{
  "n_layer": 16,
  "d_model": 320,
  "n_head": 5,
  "n_kv_head": 1,
  "head_dim": 64,
  "d_mlp": 640,
  "vocab_size": 2082,
  "activation": "swiglu",
  "norm": "rmsnorm",
  "norm_place": "pre",
  "norm_eps": 1e-06,
  "positions": "rope",
  "rope_base": 10000.0,
  "rope_fraction": 0.25,
  "qk_norm": true,
  "attn_scale": 0.125,
  "bias": "none",
  "tie_embeddings": false,
  "parallel_block": false,
  "extras": ["capped logits"],
  "init": "uniform",
  "init_std_qkv": 0.0659,
  "init_std_o": 0.0116,
  "init_std_up": 0.0659,
  "init_std_down": 0.00823,
  "optimizer": "ademamix",
  "lr": 0.000563,
  "beta1": 0.9,
  "weight_decay": 0.55,
  "lr_head": 0.0081,
  "grad_clip": 0.5,
  "warmup_steps": 274,
  "schedule": "wsd",
  "decay_fraction": 0.828,
  "decay_shape": "pow",
  "final_lr_fraction": 0.0,
  "batch_tokens": 65536,
  "seq_len": 512,
  "doc_mask": true,
  "train_tokens": 387000000,
  "steps": 5906,
  "dataset": "wikipedia_en"
}
MLP neurons of a small language model. Each row is named by its layer, matrix (gate and up: input weights) and neuron, and shows model dimensions 32-159. Each number is 128 + 24 x the weight over its row's rms, rounded and kept within 0 to 255. Numbers have three digits each. A neuron's up and down rows have the sign that makes its largest values positive.
After each neuron's rows, "fires after" lists the tokens most often just before its 100 highest values on Wikipedia text that the model never trained on. A number after a token or word is its count.

L11.gate106:125137141120118108136123126162076120092120101157104101134144117079143125143100120171127156107154149150098111084105091133137146109123118101162160140098098119108115123142147072135117091138111114120110117145111119131114139092151121147130142126170126129121155183148142138188132126156129141113129170145173088087131161134138107086107137172124110089149133126114150143113088140168145101098155
L11.up106:101128130146116110102111093167137100128116105156135157118149107137072085107131088183123106125097092081152143131127137096132147147113138166162123132118158087171149163080157165093113130090112099153157115138114126124132151129099100157128139114116132136156131123132163073169115124150107105078115121111125157125099139123091129152150146100148102154164144122130111145132145153092152119101173
fires after: "G" 22, "B" 11, "S" 9, "C" 7, "g" 6

L12.gate444:086105145189162122107101150109112117134133121121110127112087161091182092122158120151152135152141092170063114170114153133134131107066128109103113111113179147082136136126105111177085126116097132183132199084168142114126119108141198134119147105134099125134123131146123099095141115170149141147111139112135133115107128148144155082133100144144123147100152135075141143124132135186138132097111
L12.up444:150119073067119127116153156134081135151157153128170152107084130131154115131159163160160109121132138136097155120105145111130124104145144136119127135128159129108171120082099136117113136139139094159116161148160135120107161142122101130100147118158134135113152098112114146122154128105159107098138190083120136125135112138129120117141118156103114120113139112098097125100137125132146079141148
fires after: "\n\n" 38, "d" 10, "he " 4

L4.gate519:146107145142154157123113111131107123147112171123151131099099135143161114132107107104124105144122177135117115144127114091128096094122137148107122134127131141142124131109137143105169156157079114097113125104124154074108131107120150152117192128131151109111113133122105101115093155151168139090167108115147145104112110081121161138117145134102151090162124108128147156144130074105106123151124
L4.up519:120115111135107129146116160150139155120113118104098161111107089125151108155122163121157163159127109120119151112133175129135125121109175101081160112112121114112177180091154146093179144145083148156081133111098101106099086087121093126096143150110147135060186142141176128137180147107120144120174104122125168112137107117122125145115134156134127100122109109107103133126155147153141100096085
fires after: "L" 26, "d" 8, "R" 6, "f" 6, "v" 6

L10.gate391:106151133141146130112097119106152115138096094128073127138127140135082111105112105066171149143183129135184131098143137148121100085131108093117137140125147158087113085131164130137108113121118180162118132161124116148119153137135142118134137154127116108081129141120115110153176119117176117131145148178143174147121116108145139145104125163119142120143147129130160125116087150121114116101170
L10.up391:131118124126069124077134123110116140166084084093105100116130100164108145116122116100129165090168131120144114129121145091157104151139119142106130070151118150095128076131138131140127108155123139154106117112156118098142094090130117143100109144133119101144121149135108150145141107128148149161143089127135154168129124150135166156146174162142138140130135104130106115083155126123118131124095
fires after: "| " 43, "- " 7, "\n\n" 6, "; " 5, "(" 4, ", " 4

L7.gate402:124106142156138124114135135119155135117135107106150094093151129116192149121101119158139142123136155140120105141133139124157120130116096106153169129101151143108119122100125102144144144142128139175164132123111110157167085077093154071109155120096116135124162100129155141130131120132115170110105160128096168098133160129118165131165145143160117167114089120137125105086122094123114135130123
L7.up402:116139134167105096138112100108142142118165096111090153116134151135172149120093127104129090085087129110146112157121117102099086139162154132128131131111138137109122141116154094137120121099119150076156131082137145150130156078127165120134140116173131126132156095168129128146095127146129098103171157157101137110141099159134127091153142167124108104153167172145108102129079145166150127103093
fires after: "." 58

L5.gate39:150156159138167101140110129158088095104134084102092105128174116149082115124113136127154140158144108125129105117129157161129150145141164164114161133109129093135140130179119113130135134115119114136139147137138129162111079113110145152139155143124133147110154137183124106149142112129143107086117116146134130134117066191132107126086141163108137105083094120145139119133180158134141114134121
L5.up39:153127106098135115114157150112137152126135089109120098090162101111147075163155129124154146113154153147091130076103151138080161125171142114094088147158102162169145114154145165119094115150155105188108120168099138128117154078148121107130149083122095112155114169124122097120133124133120099117147130117120128125135109127118088141161147077104112162169127136160110124127162115138176117113157
fires after: "c" 20, "H" 11, "T" 11, "t" 7, "C" 7, "g" 7

L5.gate482:128157125129096142138146151138131132110145138081098153098124149178136111125152138097065146126089125164151099164116142158142102081113108109103138106121114166124062109110156140148105135106108150120142148160160154138151127141139123135169084170133116161119144136114156092144103137184149134161118158157135166075134139131154088157102123133151125098101158097115105114136153111098134106115139
L5.up482:128169125126145091125137140093132138140139127131074173160137140107121125102151149109097152115110096119125131125076132145149124162176117108165133140117158136095175096172139113127138097071118175149147152157115123089136135102149125120157145142099148103105155172124116123134176107141112161114095119101132096118122096087125143100108109122121110132094111159146139120116127118125163163112103
fires after: "h" 19, "g" 8, "'" 8, "H" 7, "go" 4, "Y" 4

L6.gate46:134119126125104143124126158143111130102118156114163123157165149151105114188099143086141135120127172121132128131151151107151162120157086128099174135094189151130113130087122113121138135137115110171126127124146122140122147118172163082135127157156121154106163128092134176131140096143127092103142152139151163120133152114140085134112159103141123104136131129126130103143162132147131165094169
L6.up46:162114110103138069120135140116126155150092109141151146124158124102103196128168135123145147133119144114110108144103113159146174138150154103147140103119135089096094164151150116108174136128132126160122140161169109140152099063122103118123095138129091110169162135130074141098128164082137119136088122150112125112117110144133155103126112140155095066110101128143139147143126136124141085115093
fires after: "\n\n" 68, "'" 8, "\n" 6

L11.gate498:124119099133105187140087146172085124093108093137098120106151137119099108083079109149118136108086121141116120159136163094118140168114081126128144123125111133127129118139125141133144087116155156114144129148129113125125124136118173150090107081151157144107136140152148105105107160135132174126142187158107150136127120126157134067120138110164147133112148130138076142131162152149103105142135
L11.up498:132131079131133167181092122131114137107116107122102123143197095114122113156098098094164134097114219151134154140143127153113137093104102131107107127154146100106120110111151135098145171123125110142159132152109105142131137084134116165167155121115105151160107115131118132129121138140122143112165116146127135134115144098114110128108137110131074130162148082101117107147094118136096112128120
fires after: "C" 30, "c" 20, "ch" 6, "at" 4, "mul" 4

L5.gate316:091159152176140141145163142120130103110132136132130167110092126128151158130095108135156094111098134148115110127123148150103124153112118110143129097116103126107089155104145101128144127123101097125153112128140157106155139108119118126147117156133147114129115106165124127089073114141142131094170145089102167140097077134108136103149137121111123128165154134077103183146110189169118160053139
L5.up316:147152147148118108124142153157094111146096124113163115139151137120146127138135117091182137146148142153109093093130105077101122138146160139145115117156120122135112071107121147102149138130105127108139078135159145146118147159108118140102107119186181135137130102149123148109111147137125129149178129155101158102128097147169122124163135165160103117105105105168101157123142130149136124127193
fires after: "\n\n" 49, "ri" 4

L11.gate415:136093153162098092162154109085138121113163103086127117112121150159161138153115114167165163152143095129146100157154114071141116141115118151125114130135134117093152149096139106137178110142123089153126161130167121107106096142111149107128132121093146127110078124099115138118164116099119139132092146117132140142134130143102163074109163119122143121114157122164148104142135096134122110143130
L11.up415:117099192126144094128146118134144113088103163092165140088141148140090098120134157147143145138149141099145132093132153119115116128140160163083144080138121106123165120128126143099115133174131120068098106091104129145075098108082107096132156120090161162125126132119139112129148121062099161119082132150141100116129172143142089106118122117108168145152110113148145133112109165154099116129137
fires after: "A" 31, "O" 7, "Pro" 5, "te" 5, "th" 5

L10.gate41:103126132156107107114102180132153051166134111087144096134086152132110164092168139146118125124133118155105116122106091159096125078113163146100145095090200168151142133103147089148097123152097134135111161135147143103137141137149131126130164095116163152161123103124113101111127071094130132111125161133123085109108148101159114081119135112123150123151164111144119100155113167115109135103169
L10.up41:116122109097144144162115143125077172107083109135164119122108101160136141134119094097125171120159125138111122122119153097111136118143145101083136176136121108118126113163125134143165106136091142111115121064153112098174115089124150105109084127098122148110170128065106150101169132098137112135118131146131150143100115114097123107118127195150146118117167094135110095097124093098088137161121
fires after: "\n\n" 61, "the " 6, "ad " 5

L5.gate186:151164124125122156108108167148096134117121082161150138119113171130086147086097139101147151137115106138117089121151118110132136125155112123171136126102180091140102129123078145152111094130132116137138137125126105122171134120101158157102161161150132110164171142169138146089106127135122124157125084143090139162134168153170124122139132121126102090138119157131147154151134170142132142128130
L5.up186:148099126126129115103116150154113119129114123120112114163098101112166108151150137163120078166130170164128112166131158167143145089155181103138097122128124073133088134151127156106098140141141135101128148149166168105120127101122114124122116122096112114103148127140115127137153114154138071101134128087146116133097102104163143117149139132133101084109139135126139160077120184137146153116173
fires after: "p" 16, "c" 13, "Sp" 9, "was " 6, "C" 5, "Play" 4

L12.gate566:109078133086093137102137122186098113121125116129137143158147133139104106100101100124109109100145144130104085117170130129112142125166144123148182118139131112117148121155126121123174106091165159140125140110103078156137120127085140154166170166152129125147090106135133145088157125171118155103096156145117155115169122100138128112144100178155148126081130089165114109127100134148119123135122
L12.up566:150129130098100128106133137187148147163141108107151126141114120110117148133147141124109119143126134146117143088139127117057093161121097114145129137119112086122137106112131126093156120154120127157126116125136161064158148127121113123110120126153135146182120147153155118108108166144184136101154130151144167092162144097117146134146077114155122116098103134144116111108145125115146130125111
fires after: "G" 31, "C" 16, "ü" 11, "g" 7, "O" 7

L5.gate306:147125132114113149159129126153164131119115115086107142143101156178126159159082156085104133100119145157096134123167137110095133100137119142126114121134170164098112117147152101090109161151091133106143153102176102130121106115113116140130134130153077170094111134137160099110139090101084148157105144123115161128138075158120068122122127150114136111157111144116086106139117098149144150116141
L5.up306:154132153106158143100126162115091140106122103148104135180115111130158122119174087144117126129146162102168152114123116138133076145165112083159126151124124136111122138161163081113140160119146105143154113140102114093155139154144112095116144111106109132084070091094103143142123113108106083094139144142131099125131118147133161113113155135117083154163133137161127158177099105090172158137133
fires after: ") " 14, "|---|---" 11, " " 10, "|---|---|---|---" 10, "'" 5, "of " 5

L11.gate84:124113181177136110162101141143142110085159116115116111145148137084127115122117090104130135112135124147145086109140110164118088123111107154121098146122123107151097137127126145140107136119152128118158159122102149122129115172113115134131127089105131138139130158144110157119123128123171137149108122164110142138098092133089156136157139175113133136131141140147109138084149094129107152148128
L11.up84:150084132168146105073138085128089082125150154134137122075134149082102138154150125152132144097118134100105120089134117103165139121126152119146125144152114113162134086150138137135118135145169139140095136099150136131126129139126130150113163135128122153129101159069162087078125137140152124134157150077118149134114141107124130143148171143123147131131120156134108148113127130193168175144151
fires after: "A" 33, "e" 13, "B" 6, "a" 4, "te" 4

L11.gate457:108160109085117150157128123134149156095165144154119148091148137114100127145123112119139098138133128127090112128128088138132122124073133120138150126123145142145116136135114112112147128116110115126142134102143169117152120166102099151111154132129104095120087127111096092110137115106111109156131137147166109112173130129126171099186096124085138112107136118143103126138149129129120130110116
L11.up457:149126143150142134172112129150131115117163097140097122167150113134136124134131113085159112121091135118163106129130140143157138134126115169123124138129112110127105119069145169132160119125127087113071120130160148109140130109140096113143137112111117152152111117134159080109068156162091166143164136109157151123135132141127159170159093142177113097109113134125169122067084169087097154102101
fires after: "m" 17, "P" 11, "M" 10, "p" 8, "of " 4, "id" 4

L11.gate546:144157159133124133131134152154176135085128112152115122150129113130151154127109108167084117128166112150144080169125095127138140133123127163138133155100170101167134098109131121110108115132134114149165106124126153109118113136113145134109130104095128113134146147153176157105113093116130139129148149122162112096106106100162158136102131107073138093101122099118129138136126129109148138097109
L11.up546:090156134121171136168104163116118156108144142177079188134114140116146107159125118158085110083159134096094130157145139149156114131114122094121124131090143130089147100145142121158139114112151094147133127150129128097155113127097140162128115086096145068107122125103107118108160157127121108125128167128145160105130138096113123120135122101162148140125111117142123120153151123090142124092125
fires after: "G" 13, "Ed" 12, "sp" 7, "W" 7, "s" 6, "F" 6

L4.gate587:139099118145116128124094138143130092110145130174112110126133069112121096129174141152143127110151129117086160067122131082108071147147137132130124102126104116133162111119141073102142122150130162088109153122133087171138104101114173141102151115147114141110149084146132132115095115148118187116106119120127123076156141097165087102081166140135141089168162114139149111148102137103124117128114
L4.up587:121099121122121116122145094149076112135135108173104154128103147138118089144108113102107082123123134106091092101133108139109145115155123166137120134109103143118170178125116152126144094082128116140160095111136162190164142096159174114117084111160098161145148107192147160114091146098153173140124148168122098139138111128145106145147084100150110165157113147138134109142104138103150098093118
fires after: "." 35, "7" 7, "Car" 7, "," 4

L11.gate5:153171081186098163138117150199078119150116137115156159100086125117155133105109126104085168091164134136148114116129148153153122116136167154132103097123151114139108107119105144088157132160141109186169153134103128140149090187124123165163098117111123128121138134087100148119151148126188092090141134113133147163147120141143129086124119116110141137107122140168118135153117165135103084099109
L11.up5:101158085113154100151141156164116128089154159171178183137132136137136110132137157127174125115186140148106107089101147150097163159158115165117157139104140133127144119106131100106140145155160095116099122158112121130130121118113140113117109114108158151135112196092138130092152168116135143140136131134158130162135109099126117136116144140144148135130080162145117128142138131155129144113145
fires after: "S" 15, "G" 14, "r" 10, "al" 9, "sp" 7, "s" 5

L6.gate617:143157079140157158137139121110108133134119150121124129093175139110115153129112128110137121160119129140121104103128106118111139133078090099138142136122146124139133138167132085122176096094103139173118132165102138146128135095141145118117130148126103115140157124157147129097154139102109127109123165146120178082117180142121158099077114127131138134155120127113119170124124147135105149124118
L6.up617:098086155124146126142126129176104143110125107152156142101106143195157131187157125152151143167128096127092153123133160081090161112150154116147128157140132169090134149138146165136153106162132127176127139122162125092114117107146125163131164162119097133127143090149146116108154149136118140123141136102085135140113148089083118168119156115085108157124128120149125141126179100164097102099152
fires after: "L" 21, "\n" 19, "R" 14, "l" 6, "C" 6, "St" 5